Weights of a small transformer language model.
Training: a variant of Muon for these matrices, 382M tokens, 5825 steps.
MLP neurons of a small language model. Each row is named by its layer, matrix (down: output weights) and neuron, and shows model dimensions 224-287. Each number is 128 + 32 x the weight over its row's rms, rounded and kept within 0 to 255.
Before each neuron's rows, "fires before" lists the tokens most often just after its 100 highest values on Wikipedia text that the model never trained on.

fires before: ".", " |", ";", "d"
L3.down492 [164  97 127  66 137 162  92 168 140 112  94 125 145 158 134 111 100  87 149 202 101 143 155 168 110 135 108 132 161 116  95 167 185 140 172 152 148 119 122 140 114  86 127 142 158 147 125 102 212  55 135  47 133 133 194  96 118 147 103 140  62 122 200 100]

fires before: "-", "  ", "\n", "|", "."
L7.down1321 [ 75 127 200 142 115  95 119 137 128 132  78  88  83 159 123 173 104 133 111 162 215 144 101  98  46  37 142 127 121  71 104 139 105 155 152 166 125 139 154  87 238 118 140 156 104  99 139 141  80 125 105  95 124 134 110 157 168 100 106 114 109 150  95 139]

fires before: " |", "–", ".", ":", " November"
L3.down1048 [136  63 166 147 201 107 173 168 180 121 101 127 140 177  91 107 129 163 156 108 177 165 126 169 123 111 207 175 123 115 131  78  94 179 143  89 104  90 139 189 147 112 167 128 121 159 175 180  69 124 208 115 165 138 129 132  86  90 145 104 124  62 163  95]

fires before: " 0", " (", " Goals", "\n", " 1"
L7.down930 [110 151  74 146  95 144 187 133  93 137 171  86 184 103 100  96 106 138 101 145  93 173  82 171 164 100 156 160 111 174 107  93 145 159  59 119  83 178 154  80 153 126 125 140 154 104 129 122 117 194  89 127 161 211 167  93 152 124 152 132 162 143 111  97]

fires before: "\n\n", "=", " ="
L6.down1137 [123 106 142 139 140 173  76 153 118 132  97 113  89  68 149 111 103 209  80 116 116  99 129 119 105 101 159 154  78 125 150 138  75 160 109 188  84 106  72 162 109  92 186 205  97 100  88 170 174  62 168 143 166 123  83  89 157 103 144 133 130  63 105 153]

fires before: "\n", "\n\n", "  ", "="
L7.down416 [137 173 129 181 116 106  88  97 144 107 161 196 100 112  75 107 135 123 141  91 115 139 109  94 146 148 110 114 124 130 101 101 115  88  80 137 174 100 162 194 135 114  84 100 200 150  59  54  48 123 117  75 105 116 116 154 101 125 150 180 125 169 163  95]

fires before: "=", " =", " of", "é", " with", "ud"
L6.down799 [ 88  99 140  91 123  81 133 121 118  67 149 113 108 112 118  74 139 127  75  82  73 162  99 116 171 132 132 178 149 159 140 127  62 118 103 166 115  67 126 147 170  85 188 127 138 149 152 128 166 125 112 154  79  88  79 125 110 110 159 110 126 149  79  77]

fires before: " |", ":", "ed", " of", "s"
L3.down1316 [ 50 150 129 120 175 169 102 108 154  98 135 148 136 127 135 149  75  71  74 158 139 100 137  92 158 151 127 123 132 112  81 142 128 153 102 159 117 168 176 167 100 106 118 138 146 119 164 102 165 156  57 121 130  81 150  93 122 120 148  96 104 124 125 165]

fires before: " |", ".", ")", "%"
L3.down467 [136 179 116  88 102 130  77 116  81  89 147  55 125 101 111  83 150 157 135 120 191  92 182 175 165 127 123 189 183 105 130 105 129 133 142 121  66 129  96 199 154  84 117 111 136 111 122 118  98 141 170  84 143 111 129 119  81 133 133  83 203 181  91 157]

fires before: ","
L7.down1605 [165 139 132 155  79  66 113  92 107 136 147  86 177  94 202 109 150 132 158  66 158 100 110 144 101 168 105 103 136  99 137  72 192 117 138 121 146 108  82 177 114 142 128 172 148 153 102 121  82  83 107 175 115 142  85 169 136 159 120 125  44 146 185 119]

fires before: "-", "s"
L7.down863 [100 141 122  94 164 106  87 132 119  85 166 116 166 126 110  67 153 152  92  68  84 139 136 160 187 160  95 157 166 101 137  55 122 153 120  84 104 147 146  79  75  89 210 211 128 160 185 165  48 134 118 118  94 154  83 117 106 172 124 182  84 161 125  83]

fires before: " |", ".", " kg", "7", "1", "ild"
L3.down581 [126  68 188  90 138 173 100 114  95 107 121  99 183 121  91  97 133 150 149 111 123 112 164 131 140 118  99 107 147 155 172 109  82 108 190 174 166 130  77 107 125 102 140  99 179 151 132  86 115 186 159  73 151  82 164 162  29 113 109 138 174 148 140 140]

fires before: "\n\n", " -", " 1", " \\", " 978"
L3.down912 [109 159 179 137 166  61 132 161 209 106 134  98 154 111 157  79 153  60  94 165  92 130 117 117 129  92 110 166  87  54  94 148 114 140 134 126  96 123 214 135 134 107 109 139 140 130 140 188 126  90  77 113 124  63 138  94 104 106 128 130 137 144  99 101]

fires before: " |", "\n", "-", " —", "  "
L6.down1666 [157 160 106 146 142 107  80  97 183 140 113  90 214 157 117 115 161 100  91 129 143  98 140  68 173 104 137 148 138  86 121  64 145  59 143 152 105  75 115 103 142 107 105 119 155  71 158 177  70 154  73 124 160  62 117 119 166 109 150 129 147 127 134  92]

fires before: " |", ".", ";", "d"
L3.down1731 [147 125 147  73 142  96 133 140 114 110  99 150 171 159 142 103 106 110 174 166  99 145 184 146 120 137 134 120 186 102  64 119 129 147 146 126 179 119 102 131  76 100 111 185  97 122 114 118 148 104 148 128 134 170 181 141 189 175 111  55 128 125 156 140]

fires before: "-"
L7.down252 [170 184 173 163 112 102 133 110 131  73 137 129 103 151 180 100 172 103 122 129  81 123  93 158 177 155 138 210 100 154 127 101 136  97 123 172 108 138 107 135 145 117 159 101 178 131 184 137 158 145 166 148 131 196  52 126 142 124 147 134  93 150 149  89]

fires before: "="
L6.down978 [121 125 140  66 145 118 122 181 155 165 137  93 113 119 149 212 157 141 161 113 163 151 103 146 148 223 114 122 157 119 138 171 148 163 141 156 176 191 104 106  66 162 134 135 111 138 120  82 140 124  93 118 121 120 185 111 134 166 135 157 125 144 108 144]

fires before: ",", ".", ")"
L7.down876 [119 105 128 124 111 111  85 126  99 127 159 108 145 148 104 112 172 191 103  63 111 138  85 137  86  83  69  98 115 118 127 134 150 102 133 143 166 170 160 132  96  91 138 176 185 108 148 131  78  94 136  89 135 164 131 179 102 165 114 121 126 133 151 179]

fires before: ":", " |", " (", " of", " length"
L3.down1786 [177 173 110  95 102 164 137 149 124 134 158 100  90  63 153 116 116 181 182 157 119 122 168 114 159  99 174  36 125 151 127 136 118 115 125 108 155 156  68 135 176  56 112 117 134 170 129 126  79 145 133 122 110 115 146 118 116 129 133 102  71 166  63 138]

fires before: " |", ":", " by", "."
L3.down965 [146 152 129 157  77 120  71 164 108 138 149  80 159  67 170 101  87  86 103 159 117 159 132 129 152  82 122 123  97 147 126 114 117 156  98 153 163 128 135 169 102 107 157 132 134 110 163 189  89 163 170 127 119 100 141 172 102 224 105 133 101 175 113 103]

fires before: "=", "|"
L6.down1466 [139 159 103 151 119 131 129 136 160 126 159 111  97 144 159 132 136  98 202  85 141 153 158 113 133 255  82  72 101 156 122 188 124 134 134 189 176 165 128 135 136 144  98  73  90 122 172 202 186  93 149 109 137  96 167 119 156 115 142 172 154 138 174 192]

fires before: "=", "The", "\n\n", "In"
L6.down1159 [157 107 124 146  93 120 122 160 128 146  80 114 118 156 179 114 119 117 130 147 155 192 120 121 181 255  63 120 158  97 133  90 107 173 111 148 145  64 112 131 103 110 165 126 128 118  82 119 108 129  83 147 141 166 136 126 158 142 123 158 138 132 112 131]

fires before: " |", "–", ";"
L3.down52 [103 112  86 133 145  73 175 143 146  46  99 143 117 109 147  96 165 143  94 112 134 160 183 170 148  80 163  67  75 120 134 110 103 129 130 107 167  76 137 192 138 141  93 125  92  74 166 167 126 161  55 120 122 145 140 158  87 109 136 155 202 165 128 147]

fires before: "-", "\n", " BBC"
L7.down1530 [107 125 141  92 141  76  73 144 127 172 138 175  99 158 114 110 173 127 132 134  94 150 169 106 165 133 152 144 147 112  91 127 167  84  72 148 213 117 101 165 144 106 121  60 130 134  64 105 120 106 123 169 107 143 114 167 145 124 129 144 120 116 142 147]

fires before: ".", " Label", " |", "d"
L6.down1247 [148 107 173 155 120 165  83 167 113  69 120 104 147 144 137 100  50 109  87 162 142 155 111 111 128 174 130 158 123 133 120  97 142 217  67 174 179 174 134 124 131 115 112 142 160 100  96 172 114 125 130  72 129 128 126  90 222 156 115  38 152 148 169 113]

fires before: " |", " /", " Korea", ":", "'", ","
L3.down780 [160 147 174 131 111  83 105 118 142 146  80 185 152  94  94  66 154 117  80 171 126 104 150 139  81 157 180  80 115 117  70 147 153 146  63 143 108 154 107 143 158 152 155 108 149 160 172 139 150 132 188 125 128 141 173 131  99 167 125  93 172 105  87 129]

fires before: " |", " (", ","
L6.down4 [108 105  89 151 127 120 121 126 189  94 131 147  75 100 197  82  98 121 148  99  87  92 190 120 149 102 176 112 126 125  87 150 142 114  81 150 145  77 113 134 117 167 149 186  98 198 135 132 102 177 136 156  72 168 159 109 157 116  74 123 192 163 135 122]

fires before: " a", " an", " American", " the"
L6.down151 [120 155 146 104 160 137 154 163 119 100 117 113 154 117 156 125  77 187  89 159  85 130 129 181  96 223 142 143  99 152 155 130 116 124 140 135  92 116 136 142 154 119 153 132  93 110 136 123  79 176 190 144 142 111 146 137 133 132 138 124 151  73 129 121]

fires before: ")", "–", ":", ","
L3.down892 [119 202 134 123 103 154 117 171 143 182 106 139 111 121 129  76 204 117  94  98 161 140 120  95 130  92 129 206 173 126 119 112 157 131 143 146  87  99 106 162 120 102 111 158 186 146  98 135  90 134 143 196  82 107 160 105  61 129  71 120 143 108 131 147]

fires before: " |", " of", "\n", ";", ".", " D"
L3.down1576 [201 114  84 136 116 187 124 191 113  56 136 127 145 131 107 103 102 152 173 110 150 149 130 120 167 162 140  68 109 116  98 115 105 116 106  90  97 135 155 142 153  83  85 152 113  92 108 141 148 192 134 156  81 170 136 119 100 133  94  74 127 173  77 139]

fires before: " |", ".", "–", "5", ",", "9"
L3.down10 [129 138 193  98 116 133 148 102 121 103 111 113 151 143 102 107 119  96 107 149 150 106 210 142  98 107  82  75 150 155 107 135 139 202 134 158 144 125 147  85 126  94 122  89 118  71 123 161 125 115 173 117 157 164 139 195 133 112  99 146 175 105  89 126]

fires before: "-", "'", "|"
L3.down792 [ 90  75 177 156 139 146 132 140 113 138 161 167 112 128 115 130 144 135 115 107 112 153 160 146 111  93 144 131 136  88 202 102 121 136 155 141 166  53 115 141 122  71 122 224  98  39 160 140  94 132 154 121 140 125 122 169 154 131  62 216 144 120  85 133]

fires before: "–", ")", ",", " –", ";"
L3.down288 [110 175 153  94 145 167  91 137 118 125  73  99 123 146 125 134  92  82 109  96 119  60 106  70 129 101 154 170  80 104 119 103 140  96  93  80 159 130 145 106 143  95 124 178 101 132 122 136 108 143 126 122 128  73 135 152  93  96  97  95 134 121 104  95]

fires before: ":", ")", " |"
L7.down368 [112 148 154 127 118 176 127 137 164 152 107 128 138 160 123 108 174 128 115  86 107 117 133 190 138 153 113 146 103 114 152  69 168 115 117 141  99 176 142 119 157 147  94 102 126 171 150 159 108 119 127 163 170 108 135 139 100 154  82 125 159 120  70 120]

fires before: " 0", " 1", " 2"
L7.down120 [180 143 157 166 145 161 183  66  92 146 135 111 127 114 121 100 140 124 159 115  88 219  60 188  85 129 157 192  86 143 170 142  88 194 151 137 119  94 132 178 135  83 137 129 141 173 117  85 119 158 159  69 116 124 150 106  77  91 151 113 120 181 135 186]

fires before: "=", "\n", "\n\n"
L3.down736 [121  46 139 136 199  80 106 108 215  74 155 157  96 159  99 129 156  97 127 199 112 117 120 111 177 170 140 131  80 105 150  81 165 164 111 181 185  92 108 115 100 119  93 175 128 134 126 145 134 137 146 124  95 108 152 170 155 104 132 134  70 151 127  75]

fires before: "="
L6.down1448 [161 176 150 102 116 121 104 132 125 178 120 130 100 152 135 153 122 154 156 145 148  92 111 119 170 229 126 147 131 111 115 164 127 127 115  84 109 181 145 147 150 121 124 123 118 138 144 122 123  69 111 114 109 138 144 133 144 169 142 118 131  97 137 163]

fires before: "s", "C", "se", " ("
L7.down1776 [162  75 180 147 130 166 128 118 129 141 124  95 192 150  66 118 167 144 134  72 177 116 142 112 133 105 126 105 101 129 111 130  99 122 103 118  85 222 125 105 109 121 102 109  51  99 127 110  89 155 167  66 104 137  91 125 138 120  62 126 135 193 130 113]

fires before: "s", "(", "ona", "ons", "on"
L6.down485 [104 100  87 172 100 163 129 102  85 121 170 167 161 137  65 106 185 107 113 161 142 144 130 135 135 131 104 140 161 139 200 116 146 109 120 112  64 114 173 132 160 146 125 107 133 102 122 169  76 124 124  54  95 146 102 175 147 138 156  78 147 134 141 115]

fires before: "="
L3.down625 [165 107 189 122 121 117 100  76 153  82 153  89 125 156 106  96 140 106 108  78 137 122 144 136 156 137 141 144 147 126 140 175  98 167  41 175  88 146 174 144  83  97  87 159  94 154 168 190 158 196  92 135  99 182 114  71 151 107  93 158 131 168 114 136]

fires before: " the", " his"
L7.down846 [126 146  74 141 100 109 140 117 213 123 141 156 120 116 167 136  92 175 171 158  88 114 123 101 175 154  96 126 105 192 122 130  96  96 127 128 112  96 153 119  64 112 156 127 134 133 151  95  78 161  77 122  90 110 117 106 158 131 111 104 126 130 164 104]

fires before: ")", ",", " is", " in", "\n\n"
L7.down693 [136 170 115 142 160 154 112 153 169 166  85 135 154 130 162 133  82  78 121 130 140 100  86  82  82 147 186 202  85 127 223  94 164 124 160 128 150 147 147 112 123  51 144 142 124 108 116 138 153 115 157 135 126 162 189 178 113 170  88 184 145 153  98 104]

fires before: " |", ")", "–", ".", ","
L3.down786 [ 90  65 133 156 140 124 112 155 134 145 118 138 124 129 132  97 175 153 199  72 115 104 117  81 168  70 151 179  89 113 174 146 108 133 154 179 144  93 111 180 186 176  81 121  92 154 146 158  92 179 156 187 149 115  93 137 104  91  71 119 156 115 118 160]

fires before: "–", ";", " -", " |", "."
L7.down710 [115 113 167 133 131 147 161 140 159 153 143 141 138 147 123  47 105  85 148 106 107  97 129 121 132  44 133 122 126 112  96 175 130 162 193 127 112 128 154 132 184 130 129 169 123 113 155 142 167 107 187 169 146  94 129 175 134 121 136 143 132 200  91 176]

fires before: ".", "″", " |", " (", " singles", ")"
L7.down192 [126 146  85 180 131 154  84 150 133  67 159 119 116 154 135 135 154  69 193 151 106  98 132  92 157 127 137 165 155 159  89 100 161 130 101 164 148 129 113 105 192  92 111 107 216 119 130 123  93 170 132 127 116 114 146 151 153  99  91  63 128 133 111 116]

fires before: "\n\n", "="
L3.down1039 [146 149 207 141 143 118 115 102 144  89 158  90 129 156 125 110 149  84  63  85 136 106 177 109 137 137 113 136 127 191 137 165 109 108  87  93 115 136 184 141 141 135 115 170 145 118 154 181 168 143  79 158 158  94 125 131 107  86 103 130 110 160  84 115]

fires before: " |", ".", ";", "d"
L3.down808 [ 61 140 130 123 124 124  91 139 123  92 130  97 173 161 191 154 144 119 151 119 101 169 174 172 113 131 134 110 174 165  68 143 134 108 173 156 156  98 108 154  84  49 119 150  92 118  87  83  94 116 114 103 142 109 170 105 131 166  82  88 157 121 153  70]

fires before: ",", ")", " |", "-", "."
L3.down239 [126 160  91 204 126 191 105 183 101 139 152 155 159  86 143  99 113 137 108 113 164 124 114 127 180 153 122 123 119 116 148 172 142  92  61 125 152 141  69 182  93 124  66 152 138 124 148 159 119 148 183 122 122 135 157 109 178 141 171 151 124  89 146 120]

fires before: "="
L6.down1543 [184 153 137 131 162 104  95 106 174 141 166 116  99 130 139 105 152 125 137 120 118 109 111 145 149 235 141 116  97 152 134 106 151 148 103 135 114 109 134 110  81 115  70 117  78 129  68 158 129 140 133 134 122  99  74  86 143 122 157 155  85 152 137 155]

fires before: "=", "-", "The"
L3.down494 [ 85 156 150 120 111 131 128 119 157 140 128 141 126 153  70 203 169 154 178 115 126 133 140 126  94 103 100 121 125 145 163 117 139 164  49 141 174 141 117 104 129 147  66 108 155 162 129 112 104 129 134 136 169  97 163 123  90 107 197 116 127 145 131 170]

fires before: " |", "\n", ".", "\n\n", " /", "="
L7.down272 [153 147 102 132 148 131  86 167 170 130 158 171  66  79 169 125 139 105 121 111 129 146  60 135 159 105 140 150 115  99 109 148 153 126  51 167 180  88 129 168 174 114  98 144 183 102 100  85  96 150 129 116 181  49 182 177 109  67 133 185 141 148  90 123]

fires before: "=", " =", " of", " and", " to"
L3.down479 [118 101 150 108 130 139 187 164 159  55 123  88 165  73 104  78  53 147  91 120 101 170 192 151  81 175 181  81  74 180 107  91 138 119 124 129 104 101 123 115 202  99 149 166 111 144 120 102  85 154 143 149 107 120  98 169 134 147  93 200 171 161  74  82]

fires before: ",", ".", ")", " and", " to"
L3.down754 [121 120 180 146 193  96  54 139 136 117  87  85 153 100 154  97 118 130 118 118 127 114 184 117 125 210 106 104 107 112  86 135 115 106 115 124 142 150  66 156 165 135 175 139 139 152 152 112  75  86 194 106 134 102 152 144  70 170 152 160 115  83 130 108]

fires before: " |", "–", ".", "\n\n", " Se", ":"
L3.down1103 [133  90 162 156 118 125 146 127 137 148  81 147 140  98 137  99 173 185  93  87 151  76 124 131 121  99 118  76  80 150 114 116 147 132 110 136 104 119 112 154 163 140 179 136 160 178  79 140 106 175 160 142  96 107  84 122 156 138 135 188 156 107 118 164]

fires before: "s", "t", "re"
L7.down1715 [110 167 166  86 179 115 161 137 143 128 163 166 142 165 154 135 116 115 168 147 169 184 141 132 114 145 129 111 155  42 157 137  58 152 104 212 178 156 135  93  97 137 148 154 124 113 141 120  89 149 151 125 121  68 119 152 148  71 171 113 139 154 148 135]

fires before: "  ", "\n", " -"
L6.down1084 [110  98 160 135 152 129  91 146 181 108  73 140 100 141  94  47 132 136 185 105 121 137 174 108 192 233 103 139 150 107 106 154 115  88 139  68 157  92  99 114 145  95 102 109 153 123 173 115 123  97  78 135 125  54 102 144 184 120 141  85 136 129  53 105]

fires before: "="
L6.down1152 [ 89  90 131 107 125 168 105 157 191  96 126  86 101 107 153 162 181 133  98 142 138 114 177  70 158 128  98 154  77  86 104 167 115 139 158 137 118  94 141 176  94 138 114 158 111 197 157 150 119 126 136 116 177  58  77 170 144 109 144 119 147 156 125 178]

fires before: ":", " |", " medal", "–"
L3.down218 [111 128 104 133 153  95  66 154 144 187  78 117  71 156 109 158 170 151 172 118 122  96 128 136 146 168  95 130  98 137  87 134 104 176 127 138 144 153  83 189 128  99 107 150 147 162  76  95  90 118 101 179 128 101 122 131 117 155 158 130  87 132 126 115]

fires before: ".", ",", " and", ")"
L3.down46 [165 162 213 130 118 166  98 141 127  79 118 115 159 115 138 137 135  74 109  95 158 127 121  56 178 173  77 125  99  92 115 130 107 133 128  97 108 149  69 143  95 144 145 178 181 179 147  67  91 148 203 175 174 102 138 156 134 115  83 144 142 133 100 126]

fires before: "–", " |", ","
L3.down1164 [140 115 161 115 102 125 106 114 199  78 128 156 163 107 132 101 124 154  88  63 125 108 169 132 166 133 183  95  95 108 133 109  63 176 115  91 171 150  77 167 121 175 104 185 142 124 135  89 135  82 178 168 110 105 181 130 112 168 129 127 156  93 179 145]

fires before: "=", "\n\n", " The", " to", " in"
L6.down1584 [ 85 126  86 141 173 127 205 103 110 151 111 161 110 145 125  76 113  76 181  85  68  87  81 162 101  69 126 175 148 158 128 134 116  95 123 180 142  49  88 157 136  80  66 175 151 183  19 121 144  93 116 115 100 131 112 148 118 119 126 202 105 185 153  94]

fires before: "|", " |"
L7.down1194 [138 146 112 113 114 126  77 126 253 132 133 128 140 144 161  90 114 128 169 156 118 171 101 199 176 180  97 118 201 117 126  96 172 130 110 126  92  86 133 155 130 133 100 140 165 148 159 117  93 152  91 118 146 156 112 137 156 126  90  94 151 109 102  86]

fires before: "="
L7.down1571 [148 167 184 164 144 141 120 145 117 135 100 148 104 117 163 117 129 121 165 169  97 125 119  93 212 255 119 118 123 130  87 128 148  59 132 100 153 138 145  57 122 154 103 132 156 113 170 117 130 107 116 123 142 165  96 126 143 147 153  90 127 111 119 121]

fires before: ",", ".", " and", ")"
L3.down741 [179 150 168 114 159 103 110 116  69 107 105 100 120 172 133  78  79 154 117  83 111 135 146 166 139 169  94  96 129 129  92 110 203 125 191  73 110 108 154 154 143  96 124 165 171  86 117  62 122 132 159 131 142 115 112 200  89 110  98 130 178  98 136 139]

fires before: "-"
L7.down1357 [180 153  86 172 146 147 166 121 205  70 106 123 165 169 144 155 157 152 192 161 143 125  95 163 114 139 138 147 121 139 123  75 104 145  96 141  98 142  59 107 157  65  84 136 187  97 143 152 143 116 107 162 153 141 154 128 172 122 146 118 189 163 108  79]

fires before: "s", "ry"
L7.down369 [125  75  98 148 107 129 129 142 107 144 142  92 133 143 114 134 176 123  76 110 154 157  61 152 134 177 136  95 143 106 158 131 161  77 130 150  50 135  66 111 119 134  94  86 113 110 165 103 108 101 150 143 153  80 173  95 118  81 146  91 147 167 139  91]

fires before: " |", "–", ")", ".", ":"
L3.down1668 [118  39 137 151 200 170  72 174 108 165  89 139 119 160 131 157 147  93 129 117 118 115 170 138  97 169 132 140 124 123  68  88 124  95 121 126 154  54 107 143 111 137 161 152 136 158 142 127 119 150  94 184  94 149 111 128  78 110  70  97 139  77 159  99]

fires before: "="
L6.down1351 [ 64 116 158 147 126 112  91 118 152  92 105 149 123 139 119 106 110 137 123 146 109  94 127  93 157 187  95 158 121 115  78 114  81 116 130 131 148  85 168 101  97 123 155 132 169 115 135 127 133  77 107 181 171  88 115  85 124 110 103 157 133  75 127 104]

fires before: ",", " of", ".", " and", " to", " for"
L7.down823 [144 149  49 116  87  76 133 140 114 157  82 112 134 169  93 116 159  97 140 123 101 154 134 130 123  94 170  99  67 195  87 142 111  99 134 183 139 148 143 160 131 191  70 167 108 171 105 121 127 151 137 125  63 160  76 125 150 138  80 143 147 148  54 159]

fires before: " he", " the", " she", " it"
L7.down1006 [100 120  55 193 113 146 108 185 145 157 158 143  72 128 164 112  59 168 160  54 156 124  97 178 130 223 137 176  97 134 152 153  92  94 120 171 101  77 126 136 145 138  79 141 166 201 196 180 109 147  94 128 198 166 181 130 129 122 141 124 130 164 108 133]

fires before: "=", " the"
L7.down1581 [135 131 103 122 100 146 134 138  94 100 137 121 163 124 117 101  96 116 166 102 100  84 182 108 155 210 106 147 111 126 203  78 128 139 123 115  75 104 173 146  99 149  89  96 171 192 122 123  89  89 118 123 138  95 134 129 169 145 129  91 153 125 188 120]

fires before: "=", " in", ",", "\n\n"
L6.down366 [ 80 112  86 144 165  86 128  98 155 111 138 134 192 182 123  79  93 150 135 114  92  80 116 133 155 166 103 147 142 103 115  89 134 138 102 154 136 139 134 138 169 122 145 123  76 161 102  95  28 162 131 108 116 107  95 106 144 137 178 102 142 146  81 103]

fires before: "="
L3.down765 [ 68  89 185 111 130 135 126  55 135  95 101 113 173 136 104  84 168  90  95  82 108 137 198 107 140  49 107 138 167  91 123 145 125 143 145 161  68 131 170  69  87 117  93 171  83 160 132 125 116 151  66 176 105  95 126 125 138 126  69 184 120 122 108  93]

fires before: "s", ")", "i"
L6.down1095 [114 150 155  99 176 103 143  88 188 122  77  40 157 144 154 162  90 174 150 169 106 116 147 133 109  98 113 184 112 115 128 118 124 196 165 184 106 121 158 112 131 125 166 164 120 160  95 130 107 130 144 125 138 163 148 128 122 105 157  97 134 167 167 146]

fires before: " |", ";", ".", ",", ")"
L3.down506 [182 117 154 102 123 147 125 111 164 145  94 121 151  97 149  96  49  89 123  53 141  59 142 152 144 111 171 151 107 157 183  95 139 137 193 121  93 114 122 175 145 137 131 126 145 126 154 117 108 125 167 144 136  98 113 162 121 150  84 136  83 164  96 154]

fires before: "="
L7.down1089 [146 133 127  90  99 141 142 128 111 176 136  93 119  95 122 149  64 167 141 126  96 162 140  84 136 255  87 139 123 164  82 122 201  66 131 132 121  89 142 166 133 116 134 104 139 159 108 154 107 142  44 152 155  85 108 105 126 154 107 136 134 109 202  87]

fires before: "=", "\n\n", "\n"
L6.down932 [138  96 178 124 169 121 138  47 132 158 174  83 156 145  99  90  83  96 129  79 112 130 149 150 140 130  85  88 148  96 121 134 178 192  32 153 214 152 111 149 156 126  75 121 202 151 120  93 155 122 106  81 132 158  85 117 124 118 155  84 161 152  99 162]

fires before: " |", ")", " kg", ".", ";", ","
L3.down387 [140 107 146 102 195 120 150 103 131 142 102  80 147 176 159 111 183 117 144  81 168 137 122 130 134  95  82 159 138 108  91  76 135 159  98 146 110 126 137 145  84  64 186 114 125 110 179 102  95 113 134 162 149 114  61 125 117 154 110 129 149 106 141 138]

fires before: "="
L6.down189 [178  81 112 137  96 114 160 111 132 161 123 170 124  97 109  68 117 108 125 180  75  76 123  87 131 239  91 102 130 118 120 141  89 175  85 150 231 148 140 110 147 125 141 134 141 118 232 112 181 108  94 137 152 122  85 143 120  76 152 157 111 159 172 126]

fires before: "="
L6.down456 [ 84  87 241 158 120 114 156  62 148  95 134 109 164 144  67 130 155  72 104 167 130  96 157 122 137 168 118 120 143  99 161 148 145 150  61 129 167 135 168  75 134 141 118 133 109 160 109 131  91 140 126 164 126 149 158 144 123 108 131 128 147 138 136  86]